config = dict(
    num_hidden_layers=10,
    intermediate_size=448,
    norm_eps=1e-05,
    positions='learned+rope',
    rope_theta=100000.0,
    qk_norm=False,
    init='normal',
    init_std_up=0.038,
    init_out_by_depth=True,
    learning_rate=0.00171,
    lr_head=0.00847,
    final_lr_fraction=0.0,
)
MLP neurons of a small language model. Each row is named by its layer, matrix (gate and up: input weights) and neuron, and shows model dimensions 64-159. Each number is 128 + 32 x the weight over its row's rms, rounded and kept within 0 to 255. Numbers have three digits each. A neuron's up and down rows have the sign that makes its largest values positive.
After each neuron's rows, "fires on" lists the tokens most often at its 100 highest values on Wikipedia text that the model never trained on.

L2.gate421:102157129117072129132133170173099088147130113185151118120112143110110114143058176199168162144168150145204161172075101187112095124131113147046120105143116155114099106167154159137138147159146155138131102149191132183096146092118132103118129152073081142098133107155133085150190124142161104137
L2.up421:124149134098144134083157061072179154155179142127054132173149132126138137115123172078129102132177097083170130143103146162139141162138133154123165101133124176143095165160126160102097103126127109135155144129168082173128138063139163084117123181164138155075121118123115143132113100193067107206
fires on: "ed", " Division", "am", " 1;", " List", " 2;"

L2.gate95:089101122104099117139148178147145109173191097152207155151165069151098131082119164172118154192106131123127163099172094133121132140045124175161152141155151174118118097090134053133103170079124154117146176138145112132086090143082141112074067134154083160123130128174106135116147126150114082157
L2.up95:131096147072117144197199202096121115120074108160151117151110114132096114147117131136119099140113142181144074103083135141111123114127120158109158161098130145114099120124157118173131166127107147054149161127156175109132154145091093108139143129175152155089182111104176130160056116104146116141
fires on: " of", " /", "r", "k", "ar", ":"

L5.gate252:207121096081151135102133118157151210111148138146076032144121150170123038157113088100078080079119166148101107110102087089117130133123146113060136108170126081126101151125058103108146134148069129138168148112131113173138070149148116107079153144110100114106108087149142087107113105078141082167
L5.up252:166147131168207143135107154093169114086122144128127134193138075138122135102104070072113156169169118080115098114153150110148140111130087130096148185133131182082131163131062134156120184161128143194189131118106104174207096126174193036074144087104150124184125145109146115155131062143127106134
fires on: " music", " n", " film", " long", " p", " sports"

L5.gate217:142147140123131169133101135144146101121072133114150117141143086111149087117126140132104078122156154120132079094175133111180150113142132155099138080102178125059147154119118068108159127206091169146110205091148072067150136064129100083176126121109178118158166193123137129074158131130145134149
L5.up217:089181196114136117108107097133147087122126154135108126159147156130121102137109169138166123112181148102125123152134124162121106102188126098136130131144109137063080119127161114102130173132141176153111148078142111157090140090131095107131123148102159105075189202087115131118163147185145142077
fires on: " p", " s"

L2.gate291:120106100150048150141121121127083169077070198109157130108132145107089106156161166167138144138086133135216140184100150136068130099098155146169129151157173129117055135158126111072092111121113140044139077190111098122114089170133096190142072102140113121128105117114083140122117102111144130096
L2.up291:117095152118130125191090138101128112092165195157118181145172091172102122184124166116120126143115097131173135123107205145158092098085170122138101164126143133063129094171141124189115090144104086000111133098081144119123101147112125182084095147166153114168151141182091133142135096110123089108
fires on: "r", "our"

L3.gate131:116118163083128185196138126108110076068112165097079144135097140129095156132104089209109167189145142126079150164126145126162127068110131099187187171119089162120115116122128124140154078102156177146162180125102150120103141141162130150157147135134167170163093181179177163095155118149186153100
L3.up131:150132125107118083170130168105149127151130125087172211133132151081169154143130120121122087046116160141120146133084174129154147134126112129151108117176118119115179125124119114112136137137128152142156152158120160055101141108142097126112062138208096130163068132079166117187148155123094107169
fires on: "p", "d"

L3.gate40:182176153162106073141174188145103191055138141108166141132125069100149103175150127138139132112094131112179146217165133153097165146165128091075121151145119160139112134089154112131143096146139111082124097066148124128155041163070147091167127087166113093162163142137106088179159110161110128115
L3.up40:104116156183216091139139160131131130101130192068167105139144134104041125097141182189102172158111158108130132168111120154094117129162145118080171122113162114144162116082150127146174136166125154077130106164143150111090117147105113118081086106160109138116107136096135107132158174120113129119
fires on: "h", " Kh", "ah"

L2.gate391:134113113119135151128170136118147181098183182118131160069090146182141086112136146133160126077110137086121138126022091170120189081139098105152092176101166096181144103137146143135155175100118101147093190177095104075145131150131126216149146081090132121155149088095096108131096108095118144129
L2.up391:078147139137095130130172144130177084087144129117092174079122135163118126095082116098179142151119104118173136120085148180136181152106131100140069146174137123177104122181151196125101157112147117126061154149114102127131162150195180144116087064088104148126158119111115138122102148099137139161
fires on: "E", " (L", " \"E", "-L", " (E", " \"L"

L2.gate77:157085117206138069185147130153140179141128156126104147089161124174125091121150114143114165129102185104140144133117117147084102076099132115141128151139151121142099133126144119104046071091098136120095099125183201108075164185130171148134119100194104139095104047110081150062093094106100121160
L2.up77:179134165089126088162087174127112148086081150106112113148125120102188136147185069151137163132097167173144149122130138166141123111142156088108132116121119199138100103115144150105129120120117102107149141136096152150101173083105091138185160106065095143134074180135126165077094165117145070130
fires on: "ol", "r", "il", "o", "v"

L5.gate355:168117090148093151115109157181111172178176119180113146135158105200096087143081091067161102121112062121120145150142122094119179098132073152149178149135177123174052084174143113113097130128134171134110084135133118094073112141122172113127094117140212090161170117155099186144167108108107135195
L5.up355:172084119149121099038058180138091120132119183133085090075158079167112131127109083138138082083188078135079128088129183086146174088136150128218130150177149128138137157115111145087109174172133143173147120156157137109147131177173156169138145127157072115139175171112129106095210144120134123190
fires on: ",", "i,", ";", "y,"

L2.gate162:183161136159121126108128146149064141171177149111137126114107126122116038108123153132134138133180104084162059117177167151215148135179085144117140111173089121117148150062139102044132080154159100136128122130107127096136123125120160015107121107195104128133074171111130126114139130114161133178
L2.up162:091196130160110086178134166137108155113114152077117080043076164149195140121101118125144124156135110142167167187137121129173130123116125144068137107152176130153145154089115147153173149177118089114137167104124122116155092114148123134095142120166109149147052180112135168092149090137134177166
fires on: " ph", " Ph", " St", "ph", "St", "h"

L5.gate135:179141081123138156126074114085142135132172137181111082118125085095116190092196159149125143158119043163116140096145071072083114061114142118115123145145136070126152121149169101148182156115090187150161193114112140130156058197156115105097079129136108166111151142117190123119133154135093153113
L5.up135:147239153175095151102149136142170104127096138147119140176180142097091091118175132108134137161086151066076152105161163109185159138116157090201085109151137124152171128142106172123146162141125112135184188073149129097130114150138093098140175139097147114138120134167160104149096071062092178080
fires on: "\n", "5", " |", "ua"

L2.gate269:089104127107092146110138130139140084123139122093108141083107174106126155102116185129089108118137119103143141145138097112116135083180199146132176099190176150196083212142100138096172118146170180124037093135112081076120148104161107148186095179113211105093118117127140125140136085102127136119
L2.up269:119164135093180131072068120112166109155133112068136130072122153165134157111099185115160188140072111139133087150131138169139090139181133138117092161137158131093092128106098121133096123219129123142111158107089121214155112096074148167144156132051178103099160151142128137173206114075125138109
fires on: " 190", " 193", " 189", " 192", " 50"

L2.gate354:118164073127125138062140161163087174041179120162102114078144142122096055155123059107141136122124144162092148083137137087097153156164130118164149121182125108141120194085110134169159099143117125107112133142122133169097129125128131145079162142077135103140128204125157097145155083156103112067
L2.up354:087107070149091136083153130126122159138129125213190168125108100173092071180146144176177137129110099162105139099162101123103126146134164141167107073173124142107176154095170108152122138124149082106224107139091095165147143213076136191121101101143134163124171161116163121146144124125104141140
fires on: " ===", "==="

L3.gate198:113087129107142107126122125127135149114168122170115150143090083111066102134124076133093131171079182109139189142117073131136119058155122064054085103110110111160101088172083144133095152105152106120148198126102133100105157181147160125136191106122153166084110162157163129108094144149147146135
L3.up198:128173109123082162104120095105126166080089126172115135108183131098135091108146119009144133153094178121144149147145134080143159168166097116120159142080143133106052135058148125155127153155109110089199161194145155143137128124080184067166127119125107184164130106141121151152113134178124156173
fires on: "ic", "ful", "ure", "le", " provides"

L2.gate42:158112156111055091098170155113134165154113177091112118139119170161193123156071080088122148149131086146120202130127115121110135116163137125123135123171141105101113153087184126105178172140166113135150151122089120097124110120145135167079116128131175141122104097197140124133038122092081138230
L2.up42:143103083176098151131131206115070108103109059068144177148151107090158157140076067055087163120122154143162158093056063108136118149139149125164142084099114091123122147131134149083136117136140126082149110037070123200119153127159170138092133083149085180151132186113173112129130133121150139127
fires on: "op", "ic", "et", "ip", "ap"

L2.gate287:148120092154111148101108158150090088149219121158085143108130095174131089145040138078114160129094105155094154127173066109134150061164113129142114109118122128153090129165144151173135177112104139187166110132099166049113147110111108100107122125135137119096092051128149124161209113143146192120
L2.up287:123160125131145105108083157136130098139106156153102138174173133125107157134051166157105100136111116154105120097138165223092115084141131123109123155116145082133100130193194111081125166130128063158149158174099143111138094179109141135071051125154118101167111145077149159157091134130164090112
fires on: "M", " (M", "–202", " \"M", "erm"

L2.gate276:124130137106114169160077177113094132129172057125157096127141114186119116126097127142113181073114095131137106095185134111114103127149162119148189186145105138096134051128140090167134085122174153082147191137119147127099147115131155128200187182167137166140090167104099160119131121149018136147
L2.up276:180169116073110132112125095083177151138132146089136134127105096140151105198119011107145158145081157119169098115178128152163126130127121159185100148160126152137173131073173122099179102099116160101174110113112140114100107143171111099119061148112163117173094118201104162133145098145060114121
fires on: "p", "y", "m", "n", " at", "u"

L3.gate428:133166134102185124125152170150083142156100067190172110066150061123148159164150173148125104142137161108075111082143187123110123197125131077158129144118105176117127139136121067196129090145117137126168136119096130188155167060129180187155137140118183046082141151112102107148148084066107121109
L3.up428:154139136135194115111144140121126097153097172146112138149178134065116136128098146136128122144097141119134135094212149159152062084143154110098131141150146163159088186147114197197181080150111139155135116122113129132127142088187157203067156092132120089104138177121126116212128146130119118141
fires on: " had", "umb", " having", "by", " have", "op"

L5.gate183:116143097212143141054185208133064156088213131097132087140122110212145102181139145163137192098149107115109134087144154101102175107093096143141109123120125112165145123129126124170111119155161113167133113109142117147101091149106131132170086077184118145096071130070146136104123091129103098144
L5.up183:091102141164119095120141143118168064113158181122090142140131126107096096088038131139115178102130117142115152125205137079050104113093163135165098131157139109130158111154192113122073119168164086113104093155172182132101114158062125106122130162154153129131152087058168088147163143127114100119
fires on: "ar", "ir", "p", "ber", " K.", " ==="

L5.gate282:106102078065121098126147149120118112171212116136112111150117093078064147092095161129122143128129119169092107162123119134128152127121088128097093140163141116181125132178159090168095119181111153084046231143175143141104132091204103111120136111160102166106124193112177129170158160081107150116
L5.up282:113101099093142114136190150087161142176165147133192157175142107080148126113147178138114084121096120177137165163167163140134108087153064149118159151148117089114129132134124060122116080140081150085149164112186176167070144079120132118120131103167129138153116096127132159108124154114107115082
fires on: "ul", " /", " |", "\n", " Jer"

L2.gate418:109120115091157134118110107128129107152137112100212096122170098059104132099130173091128170012106150150160121135165125107116133143149136141093117109076134156122133141121092121135137053130097154184181082087135135152116093132142129136096098098175086132134127133173108186143147106098119155039
L2.up418:158098109110122134143114162141146127081110149132148121116121206116131129148196140143124170120118135142158201095104145116138151157048144099114127068139174178135159156117173030125141147099143134159190181064137084174092094131129127175101099123165135164168087174115170166123103183189104103091
fires on: "ing", "et", "n", "on", "us", "l"

L3.gate25:185144133106175119159102141100126131105151201160134169164094115151137101122110137157095101149134174135145072074148173194172162186176099139110147090128019136119053120138081103108156060137165117150081110149123192162138156103150145098167103128155154105171160167108144150085079111123139176136
L3.up25:082095128101135115164111103117134144136180106137138130137157124133098125070149080155088055121151146096114104089155134133132152087143119083107103119102134130113150154111123082124107156151151092215129145078136152150090119109169174173157143137072125096133184122104152078238125124147102124112
fires on: " day", " information", " open", "ed", "ted", "atter"

L5.gate29:165132123068104090137150124158092159154116138131060102176098120112117137154060158117146113084157138092136158150138079159137198153148141124113095102183128173107117109095117134105145126133146063166069106119144084119100103166164141134094125147038090174079134149096144160140154078102138097073
L5.up29:145142145122115105163159123100055118110131148123089176206108093103140174160084165132126123115109127126152207121157110204137141143206111119139081125106141169081140130114113127146179118136144080165089080132122086144110129144172173077129082148092107136120151112140123155096180094082136075100
fires on: " comp", " fl", " dep", " story", "fl", " def"

L3.gate251:183108159093149098083127086154086146112149182127058109115083191158095123080102140116127148163180108136128049096167138141121170131109129165160103160083129121123153130159153100138122094169142164175111171152061197128181104115126085168170153133143118141088102105112146114112091152135126127131
L3.up251:105112097147134095127150158084108127139183144148115150157059108090164139090095132127158123141136108193091148118111097144129239201122142123124101142117103103098076151086126105110117161060134165174123160223098114120151143107125148105076116115137180171100082090154084141133097138116172059094
fires on: "l", "ed", "er", " joined", "ing"

L5.gate354:117170120095184159075121177075147120172107160133119125125172098140202146090121145111154099154136079149184118149149118132139110123121162106152106113119150161135095087136140127074116102090147131104131099134140099149162116147144190102122124110132123117123062121175143170072162162128134149068
L5.up354:144113130155150165118095146068098114085124185098056131162088122158157132084146118139135130167096121187145108123163109134137140109116141094102069095074102106117137107118067153147113129156120105168127139133107104129139119138152197113120132076168098146094064111137125160087175137118193071125
fires on: "d", "D", "t", " aspect", "it"

L5.gate264:162141114081123173116120120149139119104149172150116192046105127144141088114130128115107134145098129150210059113142088098168136179123140067106120143132128134117080147168119136105162075164125109159136164150117183133173107114115129130065134079203133163072143125132082141141132064155176151092
L5.up264:104148130098127103106128079103166158229125114128199120168139069091083155110099161066116110165115086155114153147163118170100122089158156100112116118088166108076113174159130177083121121144078159135167125136128110125117114134143163118094123107175093148155120099158114123158160067082101152170
fires on: " l"

L2.gate116:146136164097115134173163088139081112127186176067123066189081145091151105117122119140091130195108141147061107148116188076144159161114090138110146130137141167108118114129132040129104105093096105162137125126116094061103129155154090088137158104113119157193051132105142161147123110217135140140
L2.up116:130088107130070175130103088143158129115192121132123109146128132126114114138079093119076152172097128054114118173084110139143158097112174073165155024126137154137131140185146060091165122133092108164139126124075168108089101224134064116161175065157121093172111148143168141120124107126108119111
fires on: " North", " South", "th", "ar", "–2", "yl"

L5.gate421:115119116099156110128150196181051176151085071111096113142134100080212124152108072115146110101069123120144142096134166142123152147082146127161185090113163112095142163099080181119178116105124098089074150140119114161149140106165075150061108133125134097102116097184134107150066093125166124076
L5.up421:104172106153084131141166118149093115118116122059162168191153114167123166126119126138125112027104136125146185132096188065115118099096120108147125122055168206110087150124135153096093138137160156116099161136083164159107112079119104113071122105159139076153153157177169127185118082130132162138
fires on: "ap", "op", "k", "ask", "idd"

L3.gate276:110117140159130167144106121139123168086117147056085112108095190099174107109168083068131115158140182135074170167108121098079096145075110122105121147150154118123096091129155133115132131196106121132102121131157080131164087165085104175142133191111120147100095192129177146185137180146072135060
L3.up276:095064135146178112156139060120140106102131162122063198077183146089171147128121168108132164138120106106068086130100126063098112129127125126184120148150145149107100070139181091130118177129135137176170142142112112121145161108119104150137078138132130077118118112127171145108137115081173148126
fires on: "5", " 183", " 194", " 184", "4", "–199"

L2.gate326:091200138195119097099089132145143135132126143112100157145161088074199157095156140125156164052113128184121100087111128096135120109148090129148136124130121128158134122146143204094107062136126102199171143146120145177100142100165190173094121123155116179141175130142134091149084131142127151088
L2.up326:181109133203125131103156180177125177084131154144148129097165130118155108145114190130179100159120139100147107097128063150116097062102142119097170113222133113106194126094164149128168069143161094116146162140070138126102128137116086128100111138086151122144115106117128130118111178150150168149
fires on: "p", "arm", "ess", "ack", "att", "ev"

L2.gate185:148113113108102148123140071132111147140172206152089143161142129137137159136111078123103113166142122134116171160138136126114110140064100128134123181133117155072117062143122120109111113180089108123164133080128184177124060204022054166160133107181174122100121110180154126129161089105184094099
L2.up185:128128134146153122160145192170099073092095117173160174118152140076088121065153137159123108094081140123141185111100127116117055180080118164078184126085135120164063104157109046134127094135162064135083136134177149155115144151173077150093160113136115138146146149137109200155095165136118113138
fires on: "er.", "er", "en", "ham", "ence", "eter"

L2.gate180:105159141090138088083116147158122144164120060115169140153139135151132160150111201129200124200129210079142153138134106137090110164167100080133128133143160117162111147108134092060134085151161099087199153210165085179173143109156095129155087159103090147110152141127137137150125123080147136150
L2.up180:096145098137066128120078093157069138091156096149148167180144144177158152154069124140117064138109161105122096115176100161110137071103175156141109142125078146186144141162077104144092122087049099126111100094108134135139126117079185140123141117124102088099086083074098177165182131042116076165
fires on: " form", "ill", "ards", " find", "os", " beginning"

L3.gate51:079139140154106102127108117181164164089156165149108166083118135130121140188162174098087107130109126129149146129093121100118136099125116051138111173112122084173115054166156080138115146077063164162085104140121139113176176148094056122084112129135159143134150145117093128207131126104118092095
L3.up51:079141116121110097075094158152105127068147197114098092160161076117119139124202102114100195114117099095135102104125120125124068156145053152147154117130068117150104113101122208173138091176138103148108130064076054121155143137093132137131088135070175109112112110168149142134204131117128107153
fires on: "ol", "af", "l", "av"

L2.gate265:119078092103147126103072168139095142149180132103101177189154077112075104139137066149123090133081157125087097105141092175161181060124119131117125112086182119127090179124146110116148147148142127116130158154076121099095066124112173116104140129103143141156138173151143124121155134153167096079
L2.up265:147125127152138072145136107102110150020116096153128144179169131193151100178106137179101126089145156158138113083108137111082199053129094125157177121122149100132126177147173128134096113057096144080119122151137112120178163138166126118139171098083134130120150101142133108197122136142193148076
fires on: " of", "ol", "ar", "ing", "ug"

L3.gate171:106125155136115161155143142088128121082055161187118100162147117077126032109108112162074176059179142144067123065127114069133081157117165165139117136090092193102130082115132137129143114192070124135191112138121159179118137097129116093179147090162169122188067115155100124180120112134111166140
L3.up171:074156160120146118146186101114166201142179175124108110138151193094094119128174172087104066078059155128115142119157097125139099169090095121118136138157139104119155100097130148149161162154164130122147143186099138158163131140136046094117112150146072131224126113127148172119129098199096154148
fires on: "ov", "ow", "á", "ey", "ess"

L2.gate176:086145110105128104156165130082102149180056208098110149198120144075166111110095134130101131072132135126093135096155167128149123118165099116146225135100135145158116128159097122106132133125182176129176168117097109104138130091180100106115127047152104119166141069063136159081156102149140152212
L2.up176:111145097135131114110106110156129149136084135107121142180119160109180146138195206144130181104144130135139152113182104147072124084129123107166134176113124115229164123156065106167074139180125155104172149129119083145095116182145095146182158088108074169108152125064174162053127106120130127125
fires on: "ow", "ov", "ong", "ang", "u", "ug"

L5.gate305:166144107130110170163171143046157119142099113154087136160140176101102135105119168120151133168066138125124169143155133157101144145150161106111090149124112165161106086194152113091121179119097103072086147114097127097126208127173132124132168131095141119144150196177196119125172087123130207122
L5.up305:178184120147174143138126153059097113165093255064093140172085160105130128150117105135115135135142046185141159170110165108198184209097168068139108083146134139107187150155109113142189086089126145152094089129192135138116104116134099132186110101083110086119130083104183148130154102087081138099
fires on: " comp", " dep", " Dep", "omp", " Comp", " opp"

L5.gate103:159142172072157077093154151128056209085046134150144076095137103145136100133147167129105162140102123178113116083145100101100115138090094110144090111087136116117118110115163105113145088128180122057132140088093152144111123095115169093155129130146109154102170111125148113202198123158154119115
L5.up103:136166102118156153142116077114107123104123105153166105200165117132148132113133115130074113110145094156162150099094128103089111063122117132064105112165106101207113093141102207087119156156198121116073104144113136123112108119142169129155121083139142132152110157119137130193139123171045116130
fires on: "in", "ad", " part", "ir", "at", "et"

L5.gate223:131095159178109118168137096092138077124146117105142119106124167141125168140110211157075111182145179145143142109152130092088110135182090183160139142152121159103098080134163125088098085128079154091128103129135146118065129080129129096076139141157089128166113108168082133136175120169119158098
L5.up223:074123140160163074111126066141143142120138207125168219123123159152084136132136104102110103069177181099178157137150106083119174106087153188145156141152133138126076098120130137042127098146139108109067117169136196137087095107112150119192083136147150138101123099142100121129141153142044100140
fires on: " /", "at", "a,", "ć", ".", "y"

L3.gate222:147158126161173155138130107156111128100158151112093179153152065177058156127201084113112127089081125158117103125074128149148114095129109096135092089133108121165127102138118194099169084080130196167121056127138079107097134126159052148153130121161120120121096128151132131079128150124085153123
L3.up222:185169104111124120091140158146135096168144126062145097115144149171207112161103130125115153177161125106191152096076125126187106130150105166105124084121150134103197197090105131118176191144089121116156126141138106157143096165161196090093110131147101139108216136113151079176135165127123086110
fires on: "$", " shoot", " war", " well", " read"

L3.gate215:137115156101132139175175127147151218098176124180119159099125119087176135083101153159140076163134108108178132222116134143092116127152117205120067137115116090138161127096100108092085145205161170112123200141160160105112118143128105178151148163152165164182126163163160144156124086177124197172
L3.up215:136115139101124139095192130128146121079185122107165174114123177126131126087128112085137134096064119164207166163160089122128099163149153120102129150100128140150057090142139102131169166180075111164141106136148122111119169141155184088122139112160137137130084215132052087116185118116159094182
fires on: "ic", "s==", "==Career==", " A", "le"

L2.gate266:100118120140143085082165137122106112153077094065165142098106097063181136184154162143124175153160069149102168094141119132089152112172072199125131150112129158089111111180131134117142111153136139137132085183101111158167090064136109128082081112096170179174176137156114160121149166170098168165
L2.up266:150123151108111099114108099071126072152024186138167125185111162083093120130102119145088101157145098081117170100105132112138126103167139125131140158144127153148109102148106135110081078112124097120096099123147077134127134209147184155161122128188114137121131180080127055108157158141151097171
fires on: "al", "at", "all", "y", "el"

L2.gate356:146136216138155123093090100127135109151168138119159186120102112036074141149134096116129114085136159173117094102185171101147166118124158149129116134157126108158165163130069206125151153118132077085059123113151100123136127129112069113097131111086105137160138158096110141170109149122207126112
L2.up356:144167101144135127177099122126132062147148144163161062133194145145165123145142125155137091149117115129156114152075168161102142094152138200130130128135078078084125120110128160098148143091144111179045061151179127161128103137120058144125133090130080113153108173211113160093098191113141135145
fires on: " used", " known", " such", " sold", " reported", "unk"

L5.gate374:125142125086077131096121119134177125120116151135136119150110066115150137104108146133142151155138142085101150143129106167161128144166115176115124203090186102252084131154142105168140193145094103137116212114141145097135146117152095160124136106148148117049152169127165108108109143097062077138
L5.up374:062146136132150067061148171126129100143116142099170148114115140082163116109070113139148137165163125102144133129154161138153178084090150173185129116147142146149137109205095118071115119080161166176108134130162134194177082152181095094121089110148125154113096122118127147063128108042167085098
fires on: " |", "l"

L2.gate0:102122124062216106149074089162134095172104163151084140101133093156094108077119145108174084112117103142133141194078133113068156169116117178127124130096108127147097104118134077144063189066126178111147151108125172139167078135076136166135104072140191174111116086168125134128166152120134171155
L2.up0:076085170137110136135138153135118102149101176147149139104150069172194117126141100098125165154065159108141133142105102121100058111125185125114117090105128170136088126083085181080054167125144152128115128097087147108180138160153143159154115104097092123126062074139116167105095082096140133152
fires on: "|", "ass", "ion", " of", "ant", "ur"

L5.gate446:122096101154146077124096170144102117144109104149084139071072112076106125150121172144139084213146157174111162073090060146081123140127121153100098119153134122093117131100075159153121106111072086135120132105122126071108098131146069156071126102098112175082112163106204104182178169115121133073
L5.up446:093115151183153053154072118091132090126138089173134151066098106130176137106106167134100121156117103156103153109132113158124159107138149117167103167106126137097106118114133166150073140117086177155087047124077074139129144096145063129130109126145097101114112141114098098121184131062134158099
fires on: "-", " found", " reported", "ed", " known"

L2.gate130:174153152173146110092148173145105160119121139137134154084119133133116039135085133142138121187090126141128162206114162115168140139168104196120152053070108146144130159186105132139110176125098064138077073111171124112168166071157153098103081114079120121185124118155148135130134137138138163137
L2.up130:100149128156183158162113166130084116216135076132118166141152094139095188157113082137091168088200147113129155142140090153116077107173094179120185117114115065131184146131177174081114141041157171094168167084061149155110114070127087148129125170035081132133173150135116157182163156153132094111
fires on: "ph", "em", " of", "ab", " Am", "erm"

L2.gate80:132098077109172102179130124110136140111094090065167093156147099171122126087174122109105226118149109135107135128156142056096123198116137153108184135105102068079176107112158111092106131182098145095179161117139139095085160178115155079121176156141162145104141160198098104111149204108106122117
L2.up80:125124124107175095110112072127055104061099151100110084132107094103115172064107186131166134129119171128091109108180113106153195137131126090110142103093098150143118093102158173092178220138154138180123131124159119160141142171097155091110133126105106120098149165138148104158038200153151146110
fires on: "ism", "ity", "ition", "vironment", "ities", "ence"

L2.gate236:132071171148179132113073106111185170121142123209162087140124051063116146166109185083141155174154084112146099104107104148108115083138085128063147167141175090145181155105161113117099095178092121156104123140108055156148148098122135153111132100138095098074077165156105120129149093103089123140
L2.up236:081164154154175138162062143058141141074125078118087146159096143093126125110087158101117143092167124109162193098143133114097057112179097045118139123135151125105131177133119126212077072041121130096142169154085146102119152109059123077146137152172149077155182145128078100073157123119153151168
fires on: "ed", "ing", "out", "s", "olid", " All"

L2.gate82:063105128155088145130105123107127092153083177152102119086123144173128165121159131162167038074152077129116088144079095129134106123093095153156091155142183104099133180160165081180127161104103107122124088076158149138104143101104170113142132146152114206093130110171174135126141099116082093042
L2.up82:153152128150137064133112131140145128128100100118091135107162147108171133153149184119112115096119080112089146130105087095067147160184114157117149073098116164103107178082126141139105129086103122124124061119084053166112111104165158149111084128100094154120141112132131183074127115083078098154
fires on: "ac", " ex", " cont", "ion", "ional"

L2.gate139:078152160156145164124148143158095146162082133170129147107153133150152182072084184087132191101137132119107101145091100178150184120124098133164182155139139137173179120093160108145098126108127146125112105136101170089077076117116133102144082102110123161128140131143102106086170127171064136164
L2.up139:181134097220157130161109142088120080160119115086150121110128126171117116053132178096141098158167149128145144137125145162098121120083155153167119140167142149154164148056138165103162028104147130131100134163129164078159092180102204100140112114183130157146170191185102105153161152150131136067
fires on: " Her", " Hol", " Ol", " rom", "ge", " Det"

L2.gate53:154101105146116173115159112093116161090134109187137135052134100097113058122140111121094111089137069161127139122138128075124090147052150098143105129145162094104115145129144061208082163132131141122169134135121186105140064159175111103124204138150101115114112128178106119171158134173118203112
L2.up53:137196086118140113125100110145155113186100101153130093186179091103064151134165153193089088071136120150131177115093115123156089149127158126113132187158156109114144123123116146107151102161123118173159131153070084131125146131144157170103156151173100104151116114114115104148115065131179119113
fires on: "===", " soon", "s\"", "n't", " rather"

L5.gate124:077136110120117125134140094068163126148118112163092145111133163146091124057132189143129116145117066051153100144091111119150206180140103079141160178160120068147135099128151144155091227104116106179181144167157187135106168126111117140166158067140138139149108144092130131095133092165171104129
L5.up124:146073100131104134177118109105067134133137153163110091071116093161127132129147086125163145131125115107115082163116124111172144098077146141117079109130126100140129177156126231157160110219123142169101096096116138128102096155119185105065108099106094137136163128122086112105153148126170127149
fires on: "ation", "E", ";", "ology", " E", "ations"

L3.gate287:150117151135182132119178155176075190043095076106126156055107158164117112166177131117109127176099134105119093194128093095116138156088108135137145145121132109113147147122168133139152194157111154141134109105190132158132142136097126199137145135124131112090093131153113136116041081181130066136
L3.up287:119106173220127068122144174113139152099164123103063098130165109098156196173151114094120142178088118136129173195151104134151098121163176127075145102127130145141157100077127131159089147180168175132102133091135129177135146148045162155184148108195152159131103101080124117176115089171109134120
fires on: "al", "ary", " to", "ar", "h"

L5.gate228:140172125152135123111161116114125104150156083111183111127158146142168109133124083184119145197133131199104151108123133132168125120151088134097186148060150140183175145169174108125076121120094160158105170085143084099115129052201163097101131125140160113183076119181105120111149111090148065154
L5.up228:147141148160118114114132107131088128182183079100177084049098176093153121137128163139102122161190155172121098118127116167162196137107138145149110147158155077116142165128112168046125139077110139121074118145092136143102167145122140156140134225121095089091123120137141057085116080089143112132
fires on: " |", " Big", "min", "on"

L5.gate392:157126142192127157079111196197116154129120100163143154088073172184112101149131134086156103151081189140139164160111060203159140158101124191142100113177134133115042157105112094159105159107130164108159133163162114044158116167110163164149094138112140121105123123156094097134152105148080122118
L5.up392:123100129201159113101120114142161158032170103133087134128087131137124088091143186079174133132128136113154173100134113126131099118110158151122079141178191106137109137075094163077153160065152155125141114099138080100184103184194172148089117123142158080106129110179074104131109085172103132153
fires on: " |", ";", " (", ",", " (f", ":"